config.toml
n_layer = 14
rope_fraction = 0.25
parallel_block = false
decay_fraction = 0.862
train_tokens = 316000000
steps = 4822
MLP neurons of a small language model. Each row is named by its layer, matrix (gate and up: input weights) and neuron, and shows model dimensions 96-191. Each number is 128 + 32 x the weight over its row's rms, rounded and kept within 0 to 255. Numbers have three digits each. A neuron's up and down rows have the sign that makes its largest values positive.
Before each neuron's rows, "fires after" lists the tokens most often just before its 100 highest values on Wikipedia text that the model never trained on; "fires on" lists the tokens most often at its 100 highest values on Wikipedia text that the model never trained on. A number after a token or word is its count.

fires after: "=" 40, "\n\n" 37, " El" 5, " pos" 4
fires on: "=" 77, "vis" 5, "si" 4
L4.gate138:091160096174157117169106143097131153124178115121130111091172175136165094099130124156058114128122122146097205131097114111187146114168111114155145097101149101167163144119096132122101151139126137120123150148089156069094125124106119187128138241083106199129151109159133114144102122104171046122
L4.up138:079163088148154136146112097081143166125143085158079140113120202089195121080126108110073107114062115129120133123116118193140094115117146159175121128116168111181156124117091161107092105146084152143167130152124130156140108202154111118166167158140095143109079118107112133139111096066161111142

fires after: "'" 66, "’" 5, " fa" 4
fires on: "s" 75, " Her" 6, "'" 4, "c" 4
L9.gate113:106137087140139138114116136129101146134188105111178140144131156170147143164140098154111130082137088132116099115108159206136140160091151152109182131125118147138135144159121161132107112100113162117104087169126146073094090090124068133131108110113096142107131072128106146162162127151074172101
L9.up113:115159049155153120104154170122170128088137074135135137119111098118176092121163111142069149157172130148148166141169159092179115124124138118089171204148143123094126116096165102083112130157161084044072094129109170099119145121066056148052149101131120140171135129148103109147188118162123123060

fires after: "\n" 85
fires on: "-" 89, " to" 6
L4.gate202:141107152185150115181137129143133179113186128146125109107144103138120120156123134149131108118166106114106147106185126137145167227170111113119175128178170081127110199158119146116129136100105172179062074179135133070090199080126146136155092200128131163130136130117099088123139143158138115098
L4.up202:123106128163129111173141133142124118117150129188073104133120100144146136136100098089227085114175151112104122138128122109098115157139146082098153099114141154076080162155192131156157129080128159177101084156155156111162173142146146092183111170100092098093088169155160054120151049119142146132

fires after: " U" 20, " No" 11, " Ot" 9, " Roll" 5, " Order" 5
fires on: "." 31, "ta" 11, " of" 11, "nes" 7, "ing" 5, " years" 4
L5.gate97:129174136117115150214128175086134156127147117169157111103141141185109123136061117155044140146156128139155143143151135101180091115083083133166128099159097087104142132143128137126118172152130171138156170174146165071106145129065144151099119135091134132188120112065143148065096095130157102091
L5.up97:113177131121136089123147142103078137117113073161090099121144128154132144090106175143075110122129126144115133120132113095143169061125140153139121151128145139150089078091112169140127140166105138173136192195149110133105165177174163151146168132089171116089164106164062175124104172062182106154

fires after: "'" 42, " Jr" 8, " Sr" 7, " Don" 5, "n" 4
fires on: "s" 44, "." 17, "g" 10, "'" 9
L4.gate269:064121134083144128081144105144082175171145115108102123106123132142102139183131134159143122126104147145138093094172126165163178109150111117092138160169134124125114151124120090163146128074129176141069090102147098089092134113060096166116159115201114094056124122149076115230089124098140122110
L4.up269:095134134206084131112164111098077207181079169150105098135134147079165117162137157105120093147114132188177116117203146130154094146077115147162179095121163144133100113097097126137111157079116143126171099099127168151104140154107140099072107159155103104131160142131143136169102098154149102148

fires after: "." 54, " p" 6, " acc" 5
fires on: "\n\n" 33, "\n" 19, " comp" 7, "ub" 6, "omp" 6, "lu" 5
L5.gate144:126137135165093125118130108116105171104170102128163160126144134130144159138141133172112143090166132158156076118135093113168138140145092127139159148111127080106120125128130098157075146115146168188054072170098129147108087096135123113139169160083128174122150086119073108128099126140131091105
L5.up144:125164114137116146093111093043121111069122088146151194177056143159164171145123150109171132113122119147125098145093115122096088125104128112135115165145132142077108103161115138216092084143093146145079091132130130162200089099111079068162156124096113139129091118157119135103146111142107139078

fires after: "\n\n" 91
fires on: "=" 90, "\n\n" 5
L8.gate266:097130099140167104161104156087138125157121154180132088130139139179129071163115165118123115118110144075145130125107129200109130161151101099112150122076146113220157138129132179163144154140091125189124123154152156113106082070112104148169134101112117148136095133065033159162181101110135100144
L8.up266:177112155120157056118107134110163201147133211106083126133122125059151139124154175138111148139111136128141131127160120115104120119164184109138176089102128155134095126075135106087186128188114122171145120157130155079133118097094112116130098155115121119092126085122126133057114122080171155156

fires after: " 2" 16, " 3" 15, " 4" 14, "s" 6, " out" 6, " 1" 4
fires on: "–" 60, " of" 8, "ub" 4
L5.gate225:157138141190120101158112138076086156180123132134114176088119170130132166078128100164093119161111121110157087116141155061164183137129133150119100124161210156186167136097108116136173148152107131140132172067127114133121148166149193109182096134144147119111181105121145098153075115183126144130
L5.up225:103123120173155071122140122132056089155106113182113122121166155111137177115129153114131171148104054141099080122092133088126131117157085091139166144157125132114181071088073140102172108164121113143081148037120080147090122145129185134117116156164140100133193087163130071144138143161104127158

fires after: " 1" 23, " 2" 13, " 4" 8, " 5" 6, " 7" 6, " 0" 6
fires on: " |" 47, "." 41, " (" 5
L2.gate137:109117121108111120140162155074147089137130124118162144092152115245138133116109154163028149118101050091121091130132173130119171131164076126156133170153106096202127125113138160127106100118108169158143104152132150127094097173136109227132142183107123169130119131092101119091098133148154106091
L2.up137:078130126141137204114103171070168155175110109105132167111120127155110055124118212131103142140151100085136134095142127115142134048149114209156111088153107141151141156133127097128174119140167034090128132138170144112125119137159082162059088122077091144082099134112136145093083117121137138104

fires after: "=" 88, "″" 5
fires on: "=" 37, "St" 6, "S" 6, "W" 6, "B" 5, "R" 5
L4.gate4:148125103120118124104104104111141076096181093154158166122133096157208105149091131151086145058081084051103091102115109160115172122161169170124159064117150159133126135084145167194091137139118107161143117145155194073092103137141108146118094107052100131102161077158078123116099158125111106071
L4.up4:149098190132148169160127156035144102127179161074102114145102109113138107146125095122146186161105059141149161143157096112118166077128091078118151165183108173158089123072172154142084182089155090146150134179117175096115113116104103153151121167123117164117131114105128174106105111129112151105

fires after: " |" 33, " He" 9, "," 5, " where" 5, " which" 4
fires on: " none" 33, " distinct" 9, " he" 9, " also" 8, " rather" 4, " creat" 4
L4.gate77:080093094069100145123094115155119137154131120054174067142132137106141108157116110128160164130102152153169101164129162137104113160138166102120108115150150126170153158060100151169106144095159176093133123128168155154115132170133091171135111087158168123155106191109107077121104147133158102089
L4.up77:143095108166085121079130121101112144160194121138102057163092171158118099067166143098095125131106156110172078133134174089153118139113141114174133129154157074089099118121092116117107144105121151147147120218094129113121199159068176129152118153158176074229110170091144140159154089127148115109

fires after: "  " 50, "|" 8, ":" 7
fires on: "|" 50, " 22" 5, " of" 4, "1" 4, " |" 4
L5.gate77:102069151168141054105175074171092171135163162151127122096131094110131133112133099153186168152133210140137101109125130094146165151091119206135132089101127106199139091194160102141134147126085147072137183130132137122081142169146166124126123175118163149121096088110120091168136123153095086127
L5.up77:132140173111132181132115147178169162153120173100118097108130174097172157110139116152158140130152146190082094103096119140138124139127133070130058107150092158132117125111180162159076184161159127118136136160091084147122136172179160132091197113108094132099162141064145135047113141118083148106

fires after: "=" 100
fires on: "=" 100
L8.gate14:130083110153137140161093090143164142162107124110146127131131105133153144127061102111121112174097165112150078136155109133177134185130123125147193178170128133133107181154096103157136159112138124168097103081149142106140151078169123115136144185151147102092179076093171132182146109107098092170
L8.up14:102096155118161139125106110133114091122161146121133088130132149076183042178088136090143125108108062116154106130119092118145107147136100132145159164126181101070061128202116123094140127075154105136086132106079163087134115148109097102149207149089107120094138106109131185125077136110141101094

fires after: "=" 100
fires on: "=" 100
L8.gate111:164082133042128091187061099120155133128109113065111103147059101131164147182086140128167075129085153113144093135113093088155080151123205104197180196163132127150097136165102159143144171115143106132132072083123142095157068123148095090165124091130130131076133018092108114132080112125137131118
L8.up111:050084118137144090137111080141135135151124107122098146152146101092192152163072105129118105109120073161155115135102065178148168142139114136167161149135185125107083090169124101160130107100144168125082121108104110126151168178182190085150128081120132150101106091107157159158119109128143139158

fires after: "=" 100
fires on: "\n" 100
L2.gate161:116196116185149154126112134128095158080194116138165081110203093123124149166114156147070168081118105137124123106154109123185172172148093140114185117153076091106121155071136087121102117136152129064145120123096181085072115124183153184138050173052099167153152116133124107091112186110132086084
L2.up161:174096155167093113118109095089143093120146070134168126134070056119098187090162090127111168103130110157125166133135145118104124125172131186110144124097161134162076127102180121158096118091131192099151141156055108114132182112109124099183136144140171150174141137067161161140162110156097153159

fires after: "=" 50, "-" 11, ";" 9, "\n\n" 8, "19" 5
fires on: "=" 42, " †" 11, "50" 4
L6.gate150:108131130188136150159029101134115174118225123094124127112142085128102116188145153153118133097164076133123064121078107087131143127099119163101178106161137127106074143150149160193061105161105115111163076103173154137098146139140068164120090228134079152115114130152157092082083154094156107103
L6.up150:097153122128159178059119105147133116134115112051138114134161139081161126133074187131107087140121111101096117118089108147133120120138145137167110142120114138129146093160176095109094160118110168129152110054170119110126113169149096154163112106116127129133142088060070211166091140125088097134

fires after: "'" 38, " Men" 9, "ani" 5
fires on: "s" 39, "'" 13, "pro" 9, " tri" 6, "mo" 5, " Pro" 5
L4.gate205:134173087176202090076101085142091155124122073160195165123176105151123124199100154136136145122096104085170126108123149124143174165141147156142137040118127125136148144173096059123155127111085127131154142098180147142109072082132100139088065129151090119071141090130123119110135151178148168127
L4.up205:109162056101131076120185140145041122064152104172155157131111091124148148158148148114066162116138084164169108142123122125141136123084166135104133170116073146062112109089124074124054128141112123093175130123118171151125123135129144143125076142139110144063122103160031158145118160180063134100

fires after: "-" 43, "|" 14, " sim" 11, "\n" 8, " \"" 6, "\n\n" 5
fires on: "-" 34, "ula" 11, "In" 7, "U" 4, "Co" 4
L10.gate265:109174107147156154165154129116105117070118055151091141135175109160126217150079141116083158111108120122152076134175171098121140177129146151143093114217169122125148127123105095105131110179092116139136093117150181105129119073119075144096127149110115123142128087082094106131100114117137159116
L10.up265:158165186107154101176164162126089114151149135185153123131104123130139099144181090126111096120144107119156176125105141068128090122199136135105085131144137142117167139193132161057025092066127105117144147237087092128085119106109164138057153139112131129157126096179116143161096145133122163130

fires after: "\n\n" 63, "\n" 13
fires on: "In" 77, " In" 4
L8.gate144:151169132168154179144127156139063156155141152147102125117136150081151100173105100139172119084124127143084115133084103153064139179126111146177156126114229101147192142095114156136114111134151146125119128140101131114104090124088120126122127099116115078151148093139100129102098095145076147035
L8.up144:132165106169184115148154173060114166138159117130098129144143131098133080156115080118128132123152181134121133138106125135134108137190143128082137142183193130161153192148132152127139101101087173117053114115112063110146122152112143126091110131196100090187136126060117157063145136144143113134

fires after: " DF" 21, " MF" 18, " FW" 10, " GK" 6
fires on: " |" 55, " to" 7, "G" 5, " \"" 5, "I" 4, "N" 4
L2.gate93:096147102176145142157119147171150138109199115107181091096187152127158142145156108160129121104128057170139144121129114176174114168173043111109215152171126123113102139094111078148070154151102148102158077154127127145123044092160157214153114164129128117167117149104122107081131132121154139092
L2.up93:142113073174158158108164154188214110201111170069147115122102147097131064129149109116147105151109089127114166175151152161120140184129152143122144164170179080136097145134149124128121119095057123102150108100130101181122082167093126139094182179099136130126067101066101150112113112127156124149

fires after: "\n" 88, ")" 9
fires on: "-" 84, " |" 9, "|" 4
L8.gate21:106117122104161104129138151161129155183148127084107152113132158188147137164104117141161114169152130186146035142118121123198160178120082127122136183127168047135108176094130149120192195117092166186121138106100156092119088147169057168123112130123126142138119107137148091161115107187116088139
L8.up21:123101164136139102167142095139167121146154218069150157138139116135158166117136122133117124105166138121132103144066077079187114176080150117113176171123077096138107122095087059140140099148148123081170196123091105110119195158162141117042084157075173047073148132116128137127128171189103121070

fires after: "|" 46, "\n\n" 23, "-" 16, "\n" 13
fires on: "-" 98
L9.gate117:138127135116137110139125182128140138181155175109092130107157146155098114147132117151151104079169132128090085138099090153175130123130155112087122129082124128179143108098124138034163157114120148129110117124119103086123094149104084101129100182135137143129110094133120143113082143123207097123
L9.up117:094108161107173047164099125157151129108146102112097077138176115103137109151110130109137128124120148187112146166138104126091114112097145116108128127139058134081143137124160119130152129083123137146148098178178125094144115106107090138098074150147129173089114102106107091129119129168134119176

fires after: " one" 30, " 5" 7, " all" 6, " much" 6, " most" 5, " 1" 5
fires on: " of" 78, ":" 17
L2.gate294:105107142100189117107178156137071093152106120110147153062198160146112113123117198163130144103151147152107153076099134148161159140164055135111140129183120112151075162167135109140146150145181170088106158125158151131109113158172169147126123126096072123126129094116151159113116173123104138112
L2.up294:101102166116131102107129085121078170171122118130090106137109099170104072122099175130130104160183151184139231112116173089141145116122086107172148117170060117164107102156156167131175136130121132178129117174131150115109062173103076146131120141149141118109130156120165170126176111089180093119

fires after: " the" 18, " an" 10, " South" 10, " and" 8, " a" 8
fires on: " American" 43, " Canadian" 11, " African" 10, " Australian" 9, " Mexican" 5, " German" 5
L2.gate299:103099162152187108083122137125106088088109137162138103130179091145156117080109120113059077108053095126162172129099093109132117097113092080124175114099106089080141115069158132124176143172125163128163080120121189084103126142148138140148127142122099114090106158112117108111193099143152071115
L2.up299:134123088093138084149052118133125068093117171095126135121132172215156060073159129125116091119104112067137117134100135083108154119126136060121140104149093165104135126128153170125148104143139146125145142091194141156097119130119124145122147150097131214091108143123092115145159138167146113083

fires after: "–" 32, "-" 25, " (" 9, "." 9, "/" 4
fires on: "10" 29, "11" 17, "ho" 10, "25" 6
L2.gate68:075165113151109109104129173145137132106132140151155085109146090151143139175088117144100129106105072109140118114168125107133100106166103152124182138199156091105167117174075100091174114170101144131142149139109171144090141155143068172092134204073152136096143082064093107112133147145125151071
L2.up68:141160108111128100162124136167179113165140145139099150161121121099172146171097092065136166082150108085158141153101106191108122108124178176130101123141118117127129085195130107169179084144119129118158159101099169121140223148142107116116159134116181118083151125049203116074117113081124126132

fires after: "-" 58, " (" 14
fires on: "-" 66, " (" 8, "4" 4
L10.gate113:203132137156114091163141157162117161090096119128141158092123106159109148128134098193143128133198134090109140117155104140126141138165106181072077153172208039114124127084130089144164148113115107146126127129142119083159157123180185110104135183106076133164153067152155133142147120123084096126
L10.up113:095136146138113123135135092137152160154102115111154139110084199160115141134103161148168100140071084087064125087098092173041111114168090173143082071092147142126108170134118184120141149110176122091115129113090093113169152152113091092121183108112158156110123124105105105113172156114080144050

fires after: " was" 20, " is" 15, " were" 13, " are" 12
fires on: "ly" 14, " not" 13, " still" 9, " also" 8, "ally" 5, " later" 4
L10.gate176:095099120133075100083095139162113149108134077117107104094146148146152136159144184159098128166140164088129170068140175095129171117136123089178106140104192126109112092108045108145125184168120165184140170113154078146140166066144130122162161125135177116063192089104096144131146127163106077155
L10.up176:098147171126161147102120148136157108146126151112164101139099163170109152147130189143140099134165168144139050122186153115119140066144134130175148147186157126071079074126078067165149066165104145189197109138166154174173083136174126187168148151112149088131088134085161102129197133132102116123

fires after: "mi" 19, "ulu" 19, "uc" 6, "ti" 5, "rit" 5
fires on: "s" 20, "ed" 11, "c" 11, "a" 11, "=" 8, "se" 7
L4.gate149:130089119150112091136084140081082107129115118065188159097136120127124150148086151154071175140095106075122118115151109111131136162128168175153125068125131154143157173128077108120096155167158140113174157153133173060101089051148111110093125121087167150110141109127101161122030162117116113075
L4.up149:070121163081158122143082109114158078180149145124081147131102132157030149127119174098095111114054110098107205099135169178172148164111148121131130118142075156211128140129100103150102055150151107087086118167144152094130065141126088141097145130176159162138095168142107118181122116147172158158

fires after: "." 28, " ." 11, " (" 10, "\n" 5, "{" 5, " 21" 5
fires on: "." 50, "n" 18, "m" 11, "U" 9
L2.gate11:122122153183112157133132168146111140094179129146146129081156159204173131093119123163036149134097109139153171118147102161167175152193068098134097113182116096149177134098133092131082162172114146106127115164152146169090117148174123201147155184050079118116136135141111119126089142102138135075
L2.up11:166113100140067129089086141166123116054123152168147127126106137188134124132146104127061167128116121187138148170191147140133088110165134149097156083130173126111142111123066133157074153117084129145136110103132166195142106146146170132199081093066103187163129118089050121076144118140146163091

fires after: ":" 77, " +" 10, " −" 9
fires on: "00" 24, "30" 13, "1" 7, "39" 4, "45" 4, "7" 4
L5.gate130:102121094145119127067133152158097166165145092164098127101143138120178145210018137152053155112112088128114140098157200111136185146147079096114162138161148109131143115125142099118123184121170159129051161155108147146095100136148128217125138158115100171086121073108077121095133145143130118096
L5.up130:132145158115084122116070166124089130133109115201151142140125090123181146133077089110111154153147056120125182133129187047109168111134114118117134129176170130125088095152165110114074203154175110138104194104091145153116099133104161146121175143082159164061159097129065132127139125098079135068

fires after: " such" 34, " can" 5, " so" 4, " she" 4, " most" 4
fires on: " as" 35, " of" 11, ":" 10, "tor" 6, "te" 5, " be" 5
L2.gate154:062168140136105136089154129118103173132123136132147110097144074128120129154169130151115161101214116172146136118125129114118174136144061145101147063127111112117135155091166114144153147159092160162074185107099176157123132115137075141149054100149123134123131128156107135094188121137150100134
L2.up154:141159154101146153165112153147123078106108111139073139154145146133141118130032167101171155131141122102193161107092141144085160124134153056112117157093109158103121128106151152195159180109143083137138170116156152142126135092151110124148133092108131096117168137107124106118129143096062174117

fires after: "." 90, "," 8
fires on: " He" 96, " he" 4
L9.gate188:123115159110142168054141166145126117119118168125191118086201127093141068108067157134149079128055117063191145126168153158200129144169110096124158153117097110094101173072103095169181108080183157129095086127068064113175096111147155140133133151177130120133146140099140108121101125163120118174
L9.up188:167147160155115159114135086095156101104078189177090151131106143160195141168111113128056150121084106184142036097142107113108116122094113071174119088132112135076145139075120042107139085177073165137095140110111203154102119120127118105069066152071108107136127079148124115140108075077149102107

fires after: " No" 32, " U" 22, " N" 13, " 1" 12, "|" 6
fires on: "." 65, "/" 14, " Year" 6, "," 5
L5.gate34:075140127081109176176192179163144176118158162202156179103116160113096064112120155140066147115155152142187098139149146132158150138128084129132133124167140138178167156109143094138075127084147160139138209215110106143100072147151114163116130152087149108149143125074080172163140150131120079104
L5.up34:157107173100123082195160142156145088139162158191164153141135181086117123111125127114151044157172123121134137128096155149118126131126126117155125183154136131143157121199121069115122142180113107112128162127190133146136137137120137129121106137142085124163149097088102151115138116088132136127

fires after: " in" 35, " (" 13, " of" 9, "\n" 6, "-" 5, " the" 4
fires on: " the" 46, " sc" 6
L9.gate270:138167121137109122127063141144104169153182101141134124129165149070166146150079093115123120080085081101120148101099118142135155147117145149139131164170182144145153117124086076151110168162113098122165162121221149163134077086145122124121076144140201140125083132144088045116180103079170072126
L9.up270:160181131125094063113110136161094150209150075112116153137119159119097170100159129146141108095138103141142148117081094171111107140099114165137161130151170125109096160183138082197146061146142093116125170174086142147158140119179153078115093148161158132102148096175173034108073142122155149111

fires after: " U" 21, " Fe" 12, " Go" 12, " Vol" 10, "We" 7
fires on: "." 33, "ur" 12, "'" 10, "ma" 4, "ti" 4
L4.gate40:123150118080118101150124141112156099135192097162146111110151169177121109147121098141162137133087126130130130150143124205136128114129115125134206158131120054118144142143068143081094071163121164095069112115126175165034084192130158197145085186148085132148122124135110157146133144141144132116
L4.up40:112092116149166177121136122158091135117147107109164136153137128139105181142120102147145110112198082137117104150119158120160164109115127133136143193075148154110171109122099164150089134106137134173179103163161147147098113182082118141099110108147066130083140115162185111179102130094146052167

fires after: "\n" 39, "\n\n" 32, " \"" 10, " was" 8, " (" 6
fires on: "The" 69, "the" 20, " the" 10
L2.gate35:120139065128097094161102151081129101116177123156112141105150111114145138185137096141131112173110125162184144115145112115163168112159092102143195116217130162104060173109115119101110164167174140146159131161123138095088111131163074152138100201103159169111108160068088140067103123104135147115
L2.up35:138108045093109091162117155088136121117151086098092184127117147141146132199085118103150091132135180147161119130094109152116189100150113113093107100180145184079118173139129132108175161204155139153140182122192150106124148114182131117139117141130192174100092140078074146072105130080130144132